{"norm": "layernorm", "parallel_block": true, "init_std_down": 0.0, "lr": 0.0066, "lr_mult_up": 0.636, "beta1": 0.93, "schedule": "wsd", "final_lr_fraction": 0.0, "doc_mask": true, "train_tokens": 1323000000}
MLP neurons of a small language model. Each row is named by its layer, matrix (up: input weights) and neuron, and shows model dimensions 474-601. Each number is 50 + 15 x the weight over its row's rms, rounded and kept within 0 to 99.
After each neuron's rows is what it responds to, as a language model described it from the Wikipedia text at the highest values.

L10.up195:60 53 59 54 05 44 43 44 61 49 58 33 53 46 42 35 05 33 58 57 49 70 39 52 75 25 71 63 62 27 35 61 25 51 50 44 60 55 57 33 55 45 56 43 35 46 70 24 35 46 26 66 65 59 28 26 40 48 67 50 47 42 74 43 59 83 51 52 47 50 43 40 56 72 37 73 71 50 58 19 70 76 54 51 51 47 14 74 36 43 60 51 54 53 60 43 44 36 43 40 35 54 59 49 77 62 48 76 55 29 58 56 48 67 27 43 61 66 33 65 47 32 74 62 65 32 39 46
Responds to: Early or middle word pieces inside rare technical or foreign words, such as taxa, medical terms and names (Tet-rarhynchiidae, par-ot-id, Caim-an-inae); occasionally " and" or " the" before such terms.

L3.up769:42 41 36 68 24 79 69 37 43 58 32 37 55 40 69 55 54 40 42 45 19 48 40 53 58 49 31 51 59 56 55 52 68 44 61 43 56 72 54 40 27 46 58 53 19 53 70 49 37 40 36 58 42 50 83 43 57 52 50 47 40 50 12 37 50 79 33 54 64 84 78 48 80 50 59 64 53 24 54 51 26 78 53 39 40 38 16 82 17 65 64 64 50 48 38 44 53 36 53 43 24 43 23 51 35 59 57 33 55 55 46 66 42 48 37 49 42 23 48 39 46 21 27 56 33 70 81 55
Responds to: Middle pieces inside rare multi-token words such as foreign names, place names and technical terms, e.g. hal-oc-arbons, Filip-esc-u, at-oll.

L10.up538:28 66 52 63 68 52 39 72 67 38 61 52 50 61 29 34 41 40 84 40 47 34 55 44 35 61 60 42 46 34 53 37 46 46 32 41 51 37 23 49 56 40 41 58 55 40 77 45 38 57 47 40 37 59 41 37 13 60 66 47 28 42 21 49 51 25 59 70 41 63 58 40 30 36 58 42 61 56 74 38 36 63 56 14 51 54 43 77 72 38 49 48 60 34 55 59 50 65 43 39 28 56 53 44 76 37 36 42 65 56 59 45 61 65 38 29 46 39 18 33 49 24 50 34 53 56 68 42
Responds to: Digits, closing parentheses and filler words inside formulaic Wikipedia data such as infoboxes, tables and census boilerplate, e.g. "UTC-6 (CST)", "% 1990", "65 or over".

L5.up338:46 24 74 77 59 59 62 69 37 58 61 40 47 50 48 70 69 49 73 19 58 49 47 49 51 42 49 58 69 65 33 59 63 46 57 56 56 69 34 25 40 48 47 47 75 48 27 48 46 54 50 42 59 52 55 62 51 49 67 46 52 58 53 57 52 39 48 60 21 46 40 53 65 52 40 71 59 24 51 32 46 47 61 40 40 51 54 41 69 51 71 61 52 32 51 38 45 61 68 51 64 52 43 47 37 28 58 84 43 45 49 57 34 75 43 63 56 30 35 34 30 68 48 61 35 25 55 52
Responds to: Action or event nouns, often verb-derived, usually after "the" or a possessive and before "of", such as acquisition, release, hiring, launch.

L5.up336:53 32 48 61 67 41 62 30 53 54 82 20 52 48 32 58 61 49 57 36 56 45 68 32 55 38 58 79 50 41 38 36 23 51 39 37 73 39 55 54 50 39 44 37 59 28 63 59 33 60 39 40 58 42 59 49 89 42 13 64 41 32 54 57 59 76 46 24 38 43 66 49 16 36 23 50 63 87 81 82 44 47 51 41 54 56 62 33 79 34 45 56 75 44 53 77 40 46 66 70 59 38 52 55 31 56 41 60 61 51 31 31 38 25 56 44 68 48 17 49 17 59 67 47 45 57 55 47
Responds to: Inner word pieces of foreign personal names in sports results and lists (Ev-gen-ia, Sé-b-astien, Laj-os), and sometimes phrase words like way, only, of.

L5.up835:62 69 65 49 39 59 51 28 49 33 31 61 41 43 51 56 51 25 52 30 57 60 35 76 67 58 62 39 50 35 46 20 48 52 33 60 57 63 34 61 77 42 36 43 44 41 49 35 44 77 28 48 38 45 67 74 47 56 44 35 51 38 59 45 58 36 54 38 68 55 39 40 35 43 11 69 41 26 23 53 45 54 39 64 50 49 39 61 48 64 47 73 40 51 38 34 72 43 44 44 56 70 42 41 47 30 64 30 47 53 56 47 62 56 35 28 51 57 44 48 39 60 56 43 64 59 74 79
Responds to: Final pieces of nouns naming a kind of person or agent, often suffixes like -er, -or, -ant, -ist, as in consumers, contractor, defendant, artists, player, driver.

L3.up864:49 58 38 34 59 92 40 31 36 31 86 41 45 32 51 62 37 41 52 57 37 52 57 48 53 53 47 43 50 51 16 37 67 42 49 73 34 36 31 39 34 51 57 66 53 34 61 56 28 70 57 65 60 57 63 19 51 60 67 29 53 20 51 37 59 30 48 29 60 53 39 76 50 28 38 55 42 61 52 31 12 44 45 51 55 56 63 49 76 58 48 66 57 54 53 41 38 41 56 51 47 33 24 58 46 41 40 59 48 53 42 44 41 51 61 55 51 62 35 02 84 54 53 54 40 48 62 41
Responds to: Final nouns of set phrases in sports, chart and climate articles or table captions, e.g. "Qualifying rounds", "league table", "results list", "relative humidity"; also digits in tables.

L5.up820:57 52 66 35 54 39 21 57 54 25 35 65 61 53 56 27 48 31 80 41 53 46 56 35 35 17 56 48 55 28 59 55 44 44 33 41 62 83 18 44 55 57 54 29 30 47 38 36 31 37 54 38 49 59 35 39 35 28 56 32 25 78 69 52 55 62 43 26 44 48 65 27 54 35 59 55 58 62 47 25 65 76 59 62 67 18 77 46 34 39 50 61 73 64 52 43 46 45 62 67 67 35 47 65 38 23 45 68 45 56 55 60 28 46 43 08 42 39 47 47 22 32 50 63 47 45 66 33
Responds to: First word or piece of two-part sports terms such as centre-back, free kick, corner kick, linebacker, practice squad, mostly football; weaker on mid-word pieces of names.

L5.up1213:45 48 70 59 30 56 38 67 61 67 41 38 47 19 58 40 57 53 63 36 59 28 47 34 60 45 48 55 50 41 62 45 44 18 36 37 45 87 47 59 50 32 53 36 32 49 75 71 48 49 49 50 42 64 44 61 33 55 17 14 41 43 54 56 51 42 72 71 48 41 43 41 89 19 54 19 27 75 56 68 38 50 52 36 59 43 56 55 71 31 38 51 62 46 76 40 40 47 27 42 55 54 37 58 45 65 80 46 67 26 60 73 38 30 48 42 63 34 43 31 47 53 35 40 40 64 43 43
Responds to: Final token or word-piece of an action or process word, often after "to" or a hyphen, e.g. to play, to search, motion capture, absorption.

L3.up825:26 37 55 37 68 52 49 42 39 62 34 36 47 46 52 39 49 57 45 62 53 44 49 60 82 62 71 85 45 44 57 71 62 28 55 59 48 62 57 48 40 53 31 34 68 57 66 57 41 59 38 80 56 49 59 36 32 44 44 30 59 43 55 31 35 52 45 23 53 59 77 53 64 34 54 36 37 53 32 51 76 55 55 44 54 66 68 38 50 38 60 53 32 62 46 56 19 46 69 35 55 51 47 70 23 70 36 31 54 85 42 55 32 47 13 53 28 53 56 20 63 38 77 44 63 42 16 46
Responds to: Words in sports biographies, results tables and honours sections that report outcomes, such as finished, made (appearances), Awards, Scores, released.

L10.up1142:61 55 61 52 47 43 18 46 36 81 31 66 49 56 69 53 72 43 41 69 55 21 42 25 49 36 58 46 37 47 43 73 40 07 49 49 47 44 51 17 20 39 47 36 40 30 58 63 61 24 59 35 34 66 55 25 59 57 42 84 42 53 23 61 40 57 44 55 37 46 79 26 51 60 48 70 61 31 29 88 37 80 32 45 29 14 31 51 29 64 58 50 66 80 43 66 48 31 74 30 32 60 44 32 56 42 39 67 74 26 38 47 47 59 54 60 44 49 78 41 65 79 79 55 28 58 50 73
Responds to: The first or second piece of a split personal name, often at a table cell, list item or heading, e.g. Jemal, Karim, Gheorghe, Garrett; weaker on other word-start fragments.

L10.up14:31 31 39 31 24 19 89 28 20 63 52 68 83 42 44 50 45 55 39 39 54 19 62 56 62 68 56 60 56 43 41 38 72 49 37 57 93 61 46 63 37 26 49 39 61 80 53 74 48 68 45 47 29 47 61 62 23 47 46 44 41 64 51 46 54 53 58 70 61 37 64 67 40 61 37 51 43 56 52 48 54 56 49 31 21 25 34 51 51 40 38 80 61 51 42 33 50 44 57 46 61 44 57 46 57 36 45 55 42 50 16 51 55 62 56 31 49 34 49 72 60 69 43 70 67 50 56 73
Responds to: Verbs or verb endings after "to", "can", or "could" in technical prose (slow down, undergo, reduce, combat, eradicate), and initial letters such as D starting a name.

L3.up1062:71 65 34 71 56 34 46 58 33 43 59 71 43 56 19 23 38 26 54 42 59 57 71 39 63 39 65 24 51 42 48 47 54 60 36 53 47 18 50 30 41 48 34 70 25 32 44 30 45 36 65 37 47 10 57 60 65 46 60 53 53 57 67 47 40 66 73 69 50 27 51 39 50 71 48 65 52 53 57 43 61 39 26 25 90 44 27 32 46 29 58 58 36 44 52 35 30 77 51 56 48 62 46 66 61 59 64 58 53 40 76 58 70 45 77 66 43 47 32 64 64 73 64 43 64 50 57 58
Responds to: Middle or final pieces of action verbs and action nouns, often split mid-word, such as Imp-lement-ing, furn-ish, draft-ing, removal.

L10.up929:52 65 11 68 42 59 56 73 65 55 48 52 63 60 59 60 47 41 46 52 44 59 34 14 75 45 59 62 66 58 57 72 49 22 46 60 25 35 67 57 66 40 58 59 35 48 38 43 27 46 78 43 30 66 16 40 22 57 10 55 62 41 26 52 50 62 51 50 77 54 34 59 53 33 44 08 62 58 56 35 37 43 66 51 41 44 53 55 58 71 57 50 65 37 77 46 31 36 63 40 34 77 46 32 57 38 33 56 49 41 52 53 57 36 64 38 57 65 37 69 26 66 39 50 65 52 59 34
Responds to: Tokens that finish a country, region or city name, or digits of a year, in tables, lists and dates, such as Czech Republic, Latin America, and born 1995.

L5.up77:72 39 51 38 40 55 51 39 56 61 41 11 64 38 38 50 20 45 25 37 56 35 48 60 67 54 55 67 54 34 59 26 26 47 29 30 47 71 50 62 41 44 46 21 43 33 60 51 54 56 36 25 54 61 58 53 41 45 49 53 63 29 57 26 12 31 69 65 42 55 48 51 50 35 29 41 26 48 50 47 36 64 43 35 61 49 54 58 56 37 40 82 27 54 56 39 70 69 67 59 21 41 60 47 70 22 54 29 52 52 81 76 49 33 45 34 41 64 49 72 50 53 39 50 35 80 60 43
Responds to: Fires on line breaks after paragraph-final periods, closing == of section headings like ==History==, and table | separators; also on mid-word pieces of foreign names (Nymphéas, Querétaro).

L5.up704:71 63 27 50 45 36 38 75 39 45 77 37 44 49 54 46 13 43 54 39 49 67 29 64 53 40 65 80 60 41 31 56 44 40 39 38 35 51 30 63 55 35 49 75 45 68 79 60 61 52 39 59 36 33 47 63 56 63 37 33 42 58 51 40 35 61 64 60 67 45 33 46 75 31 60 39 42 51 62 49 55 50 37 75 27 47 25 99 58 46 47 44 59 34 27 49 36 40 52 43 42 40 55 60 31 82 58 31 76 36 53 18 43 79 56 59 60 55 63 29 22 52 51 67 40 64 68 47
Responds to: Word-piece tokens inside a common word split into odd pieces, such as was-h-rooms, in-ver-tebrates, inconven-ience, with no topic in common.

L5.up1183:67 35 55 24 55 68 73 40 42 40 80 70 66 56 42 51 44 72 44 43 56 45 60 31 42 54 44 42 69 67 45 42 41 50 62 55 46 64 55 28 59 45 42 27 62 46 62 44 78 64 63 59 37 55 74 34 67 40 91 32 50 38 38 65 63 58 39 52 18 67 67 59 73 36 50 26 33 62 48 51 65 51 41 87 57 46 50 33 27 47 36 77 44 42 49 38 50 50 24 30 33 33 57 57 37 37 47 23 22 63 34 59 43 43 40 32 62 20 45 41 36 57 60 51 50 59 55 37
Responds to: Nouns and verbs naming where or when something happens, usually closing a phrase before to/in/of: take place, set, home, Location, summer, announced, reported.

L3.up1171:54 43 58 69 51 53 64 65 37 50 43 29 54 45 79 39 46 75 53 57 40 89 73 50 64 50 22 44 43 58 18 49 35 44 57 19 68 09 55 54 50 49 30 39 55 58 75 27 65 52 61 27 60 67 50 51 42 33 67 36 36 63 58 47 43 47 80 56 54 52 39 50 46 42 79 51 34 38 69 35 61 46 58 42 52 62 87 53 52 63 61 68 45 74 67 42 44 52 63 40 83 68 53 37 54 55 47 18 34 53 51 45 80 67 60 33 45 52 45 52 51 73 58 60 30 54 78 68
Responds to: Common nouns right after "the" or a comma, such as city, year, name, place; also the piece "h" in alcoholic and hidden.

L3.up1114:67 35 55 56 79 30 47 49 50 85 54 35 59 31 41 33 53 64 69 47 57 34 48 36 38 31 35 30 76 26 55 61 38 44 49 41 31 66 32 34 38 62 30 40 42 61 24 52 58 45 42 59 57 47 57 64 76 37 65 93 54 65 45 61 40 57 56 60 37 26 47 28 47 52 74 61 32 30 14 76 38 36 48 51 63 70 32 47 55 40 33 60 36 28 55 79 49 36 65 48 73 56 41 61 39 37 64 40 54 68 57 59 50 42 44 34 53 44 42 41 50 79 55 73 51 50 64 37
Responds to: Final word pieces completing split nouns about money, law or administration, such as pay-ments, don-ations, sal-aries, compl-aint, per-mit, with weaker unrelated word completions.

L5.up250:47 57 53 24 65 50 55 49 47 15 76 46 58 50 51 32 56 79 63 61 47 40 39 54 61 41 58 34 71 95 37 83 38 67 61 21 34 47 46 44 32 75 52 22 53 40 44 47 33 32 78 80 39 75 52 46 64 49 53 37 46 51 71 46 34 31 39 02 53 74 62 41 57 40 44 69 49 80 54 49 33 46 42 38 44 79 50 52 37 84 56 28 47 45 33 61 58 59 40 34 68 49 59 61 68 35 61 41 37 28 32 33 50 64 39 71 49 38 77 34 50 32 47 69 64 42 31 71
Responds to: Word or word-piece that modifies a following noun, mostly in sports biographies, e.g. Refereeing career, Offseason, back injury, modeling career; also mid-word name fragments.

L10.up799:72 59 72 48 58 59 29 42 57 63 44 38 64 31 44 36 71 61 49 62 58 60 38 21 41 67 57 68 29 59 44 40 47 70 47 47 43 70 56 63 59 56 65 57 55 68 40 33 34 16 59 39 41 43 50 39 67 47 67 42 40 50 38 40 23 31 23 79 39 42 32 57 43 59 37 37 50 69 51 36 73 44 34 51 53 43 71 49 59 44 74 51 23 45 26 48 64 47 51 48 39 55 69 67 24 53 41 31 65 16 51 61 54 41 30 69 59 31 57 39 41 49 56 28 48 75 65 54
Responds to: Abstract or general nouns and adjectives that close an idiomatic phrase before punctuation or a preposition, such as space, life, career, easy, means.

L3.up372:50 24 60 68 42 93 50 52 31 49 75 57 72 89 66 56 59 46 37 45 53 49 69 41 46 49 41 34 45 58 61 42 41 41 62 39 50 47 69 44 59 55 21 38 61 70 54 40 66 56 44 68 43 57 80 59 65 47 42 58 70 70 27 55 47 39 39 47 42 71 57 58 31 48 41 41 80 51 76 60 32 53 49 81 57 46 26 49 73 60 57 64 51 46 48 55 42 39 53 67 65 35 75 57 73 77 50 45 60 49 45 50 56 36 63 55 49 81 75 73 68 67 58 49 61 52 85 74
Responds to: Final noun, or final name piece, closing a determiner or possessive phrase, such as his time, the Roman Empire, Saint Petersburg, Russia, the economy.

L5.up732:36 59 82 74 38 55 49 46 82 51 16 36 49 54 62 19 49 57 47 47 41 49 54 60 65 57 45 60 54 65 59 74 55 43 43 37 36 45 68 83 44 61 41 47 47 70 33 57 64 63 65 51 40 23 83 22 44 62 56 41 52 72 42 67 79 62 63 34 31 58 47 64 39 46 81 82 55 51 63 82 56 29 63 74 55 50 53 33 78 57 88 42 36 34 49 48 49 13 72 46 32 49 64 53 49 55 50 55 51 71 14 40 53 53 48 83 43 78 34 49 26 36 46 46 62 51 18 35
Responds to: Pieces of athletic event or discipline names after a distance or gender, e.g. 100m breaststroke, hammer throw, 3m springboard; weaker on mid-word pieces (litre, kitchen).

L3.up46:34 62 60 53 47 58 37 68 72 43 40 44 33 49 73 42 54 64 86 24 55 69 47 28 23 33 44 51 59 45 34 47 29 40 32 55 42 70 43 67 54 50 49 57 45 63 66 52 55 68 45 53 46 45 65 43 70 26 38 27 22 56 43 39 37 68 61 31 33 52 37 21 56 42 64 66 72 70 34 56 59 52 58 36 45 40 50 08 49 61 45 42 42 31 66 39 40 21 55 67 77 33 57 65 29 56 67 58 52 71 53 42 33 85 46 39 38 32 32 47 36 58 46 20 65 58 35 64
Responds to: Tokens inside Wikipedia tables and lists, mostly mid-word pieces of proper names (Bally-cl-are, Cr-om-artie, Rok-kor), plus closing brackets, opening quotes and "only".

L3.up1011:21 80 68 59 54 75 43 65 68 64 29 59 46 07 52 42 26 50 61 61 73 46 54 37 44 58 67 58 62 31 79 40 42 36 36 48 46 38 58 47 53 24 73 26 30 66 75 64 52 55 58 46 22 41 36 49 74 60 55 49 48 27 31 58 63 43 38 60 63 52 55 61 49 45 17 46 38 39 63 44 66 43 41 51 46 30 40 72 82 46 46 37 60 59 59 65 55 65 29 63 78 43 73 82 28 51 41 35 67 39 51 46 44 24 59 61 70 57 52 51 35 43 47 47 56 56 47 62
Responds to: Mostly the closing == or === of Wikipedia section headings (History==, Reception==) and heading words before stats tables (Career, Year), plus "uro" in Neuro-.

L10.up85:29 46 48 69 47 51 44 70 33 34 55 37 70 34 51 46 67 45 53 57 42 54 55 65 40 40 42 49 51 46 19 79 61 46 49 61 89 66 10 42 51 46 68 46 64 23 58 49 57 40 47 58 48 34 51 60 59 42 48 66 33 35 52 50 34 53 41 59 33 51 48 48 47 45 72 32 40 60 27 59 42 71 36 43 56 71 41 44 39 34 67 51 74 62 57 44 48 63 51 72 58 49 26 39 39 33 54 33 63 35 59 59 48 42 20 30 43 49 49 53 41 51 41 50 41 73 63 78
Responds to: Final token of a role or occupation noun used as a predicate after was a, as, became, e.g., catcher, officer, director, referee, adviser.

L3.up1071:72 58 63 43 54 54 59 55 46 69 58 28 37 83 61 49 48 46 57 40 56 53 47 57 62 66 29 58 49 76 45 61 55 48 58 43 63 49 56 44 55 68 49 66 47 59 44 52 48 38 36 39 72 58 40 22 68 46 48 24 64 65 63 47 58 59 49 50 39 43 63 37 39 44 67 48 51 50 59 50 41 58 45 47 55 50 99 25 55 57 66 56 42 44 42 42 54 63 58 54 56 44 49 57 44 15 52 28 51 67 55 41 52 47 52 70 31 60 69 28 69 38 24 53 50 81 54 53
Responds to: Word-internal pieces, especially ones containing m, as in Elm, Omaha, Ketchum and criminals, plus unit words like metres and ft after numbers.

L5.up29:60 32 38 44 69 13 63 47 63 43 39 53 71 70 45 32 90 42 38 51 37 49 41 28 35 54 44 57 51 65 28 78 25 34 58 55 60 21 40 38 73 62 73 51 65 59 34 59 48 10 43 74 60 74 84 72 26 28 63 60 49 47 00 29 62 47 53 52 96 36 31 52 32 60 35 41 33 49 24 29 52 50 50 50 72 49 48 56 45 62 64 45 38 51 72 71 68 70 44 52 52 73 54 53 51 48 54 47 61 36 77 38 45 50 48 63 63 35 46 34 22 46 46 31 49 69 33 60
Responds to: Tokens completing country, region or nationality names and adjectives, often the final word piece, such as States, Japanese, U.S., Nicar-agua, Azerbaij-ani.

L5.up507:25 42 70 53 33 64 44 17 74 70 53 56 46 76 23 38 52 54 37 24 48 75 46 72 41 38 72 69 56 48 59 22 41 72 72 12 38 56 83 68 57 42 62 35 43 44 57 40 37 43 53 50 64 70 46 51 37 51 36 38 67 40 57 59 55 50 31 52 45 65 31 64 55 38 84 48 51 65 34 88 64 60 38 41 53 42 28 60 54 54 40 52 50 30 49 65 58 54 70 39 81 38 76 37 57 63 31 56 35 72 58 25 52 60 57 78 31 61 66 57 72 75 77 43 73 73 46 40
Responds to: First word-pieces of words opening a line after a headline or following a bracket or quote (Ar in Archerfield, En, sh), plus scattered of, table digits, great.

L3.up856:67 65 57 72 41 68 34 60 47 72 39 34 35 59 26 47 41 32 72 49 31 38 54 46 51 30 35 61 55 37 29 53 55 45 57 37 30 42 48 38 43 01 49 65 70 41 49 48 56 51 62 45 26 50 57 41 28 64 40 25 51 35 34 68 47 33 40 75 59 49 32 55 44 16 47 49 51 50 53 67 59 31 49 34 55 61 26 61 83 60 64 45 63 50 36 72 57 33 38 69 39 79 42 55 32 57 51 58 53 16 65 32 49 52 45 63 49 39 55 53 73 16 58 58 31 72 29 37
Responds to: Nouns naming ties between people or bodies, such as partner, family, group, member, wife, sibling, together and association, usually followed by of or with.

L10.up332:39 40 51 59 50 56 51 17 47 46 48 50 62 63 17 10 45 61 48 73 55 66 38 44 32 68 50 51 49 60 20 53 46 66 63 15 29 50 41 83 61 64 70 39 43 46 40 70 47 60 49 52 41 63 43 33 41 41 69 33 46 62 49 53 53 32 41 59 51 36 57 48 68 66 32 62 40 37 59 41 64 61 33 25 69 24 20 65 62 63 48 50 47 42 50 50 17 68 60 54 76 47 65 39 42 40 29 50 74 40 55 69 58 38 51 88 55 48 45 65 47 18 46 51 29 79 55 45
Responds to: Tokens opening the noun phrase after is/was/became, mostly "the" before superlatives or ordinals (the first, the highest, easternmost); also table cells like L, Outcome.

L10.up798:42 43 40 40 15 43 70 57 36 55 43 55 42 77 23 37 60 52 51 48 43 61 35 38 54 64 44 56 59 64 44 83 61 39 64 42 75 71 71 18 72 64 35 33 60 40 31 51 48 39 48 49 39 45 46 45 68 54 83 56 68 48 39 76 44 45 76 50 56 49 47 47 49 49 61 22 56 53 75 68 29 66 41 44 44 33 38 56 69 40 70 51 50 52 56 51 61 50 39 31 74 68 25 50 72 53 32 68 59 34 45 18 43 33 37 35 37 61 44 71 41 49 20 38 81 59 65 52
Responds to: Final pieces that complete a head noun, often plural or suffix endings, after a modifier and before of or a comma: fin-ances, comb-ats, work-load.

L10.up118:57 65 53 52 44 57 62 87 58 56 34 81 56 39 68 55 71 22 65 59 27 31 40 34 53 35 51 35 57 45 91 58 30 33 46 76 85 42 30 40 08 35 52 65 36 52 48 66 44 57 87 33 65 52 44 71 65 53 38 39 46 54 37 74 42 51 62 48 22 61 74 73 40 36 50 51 55 40 35 30 58 53 60 53 66 48 55 81 43 55 49 49 23 71 17 30 52 43 36 32 63 58 66 64 49 38 41 53 43 57 53 73 51 36 30 48 49 57 53 57 42 42 68 54 40 62 49 26
Responds to: Verbs giving a contest result (won, edged, losing, finishing, prevailing) in sports recaps, often after a comma or before; also fires weakly on results tables.

L3.up1146:39 69 55 49 35 51 39 57 48 39 31 59 32 67 44 42 99 43 35 49 38 47 49 59 40 70 56 55 48 55 48 37 49 54 57 59 61 41 40 84 40 71 42 72 27 37 27 71 56 56 56 53 51 70 64 47 55 54 57 36 45 38 52 47 41 24 44 76 54 68 34 50 44 53 68 36 46 45 35 89 36 19 47 38 50 43 48 50 66 55 60 32 26 66 37 65 61 37 60 38 27 26 47 42 37 49 65 44 51 51 58 46 55 46 38 63 53 35 59 35 40 62 38 54 46 67 37 57
Responds to: Final word pieces that complete a noun, often a plural for people or things (merchand-ise, swim-mers, deleg-ates), plus whole group nouns like band, Team.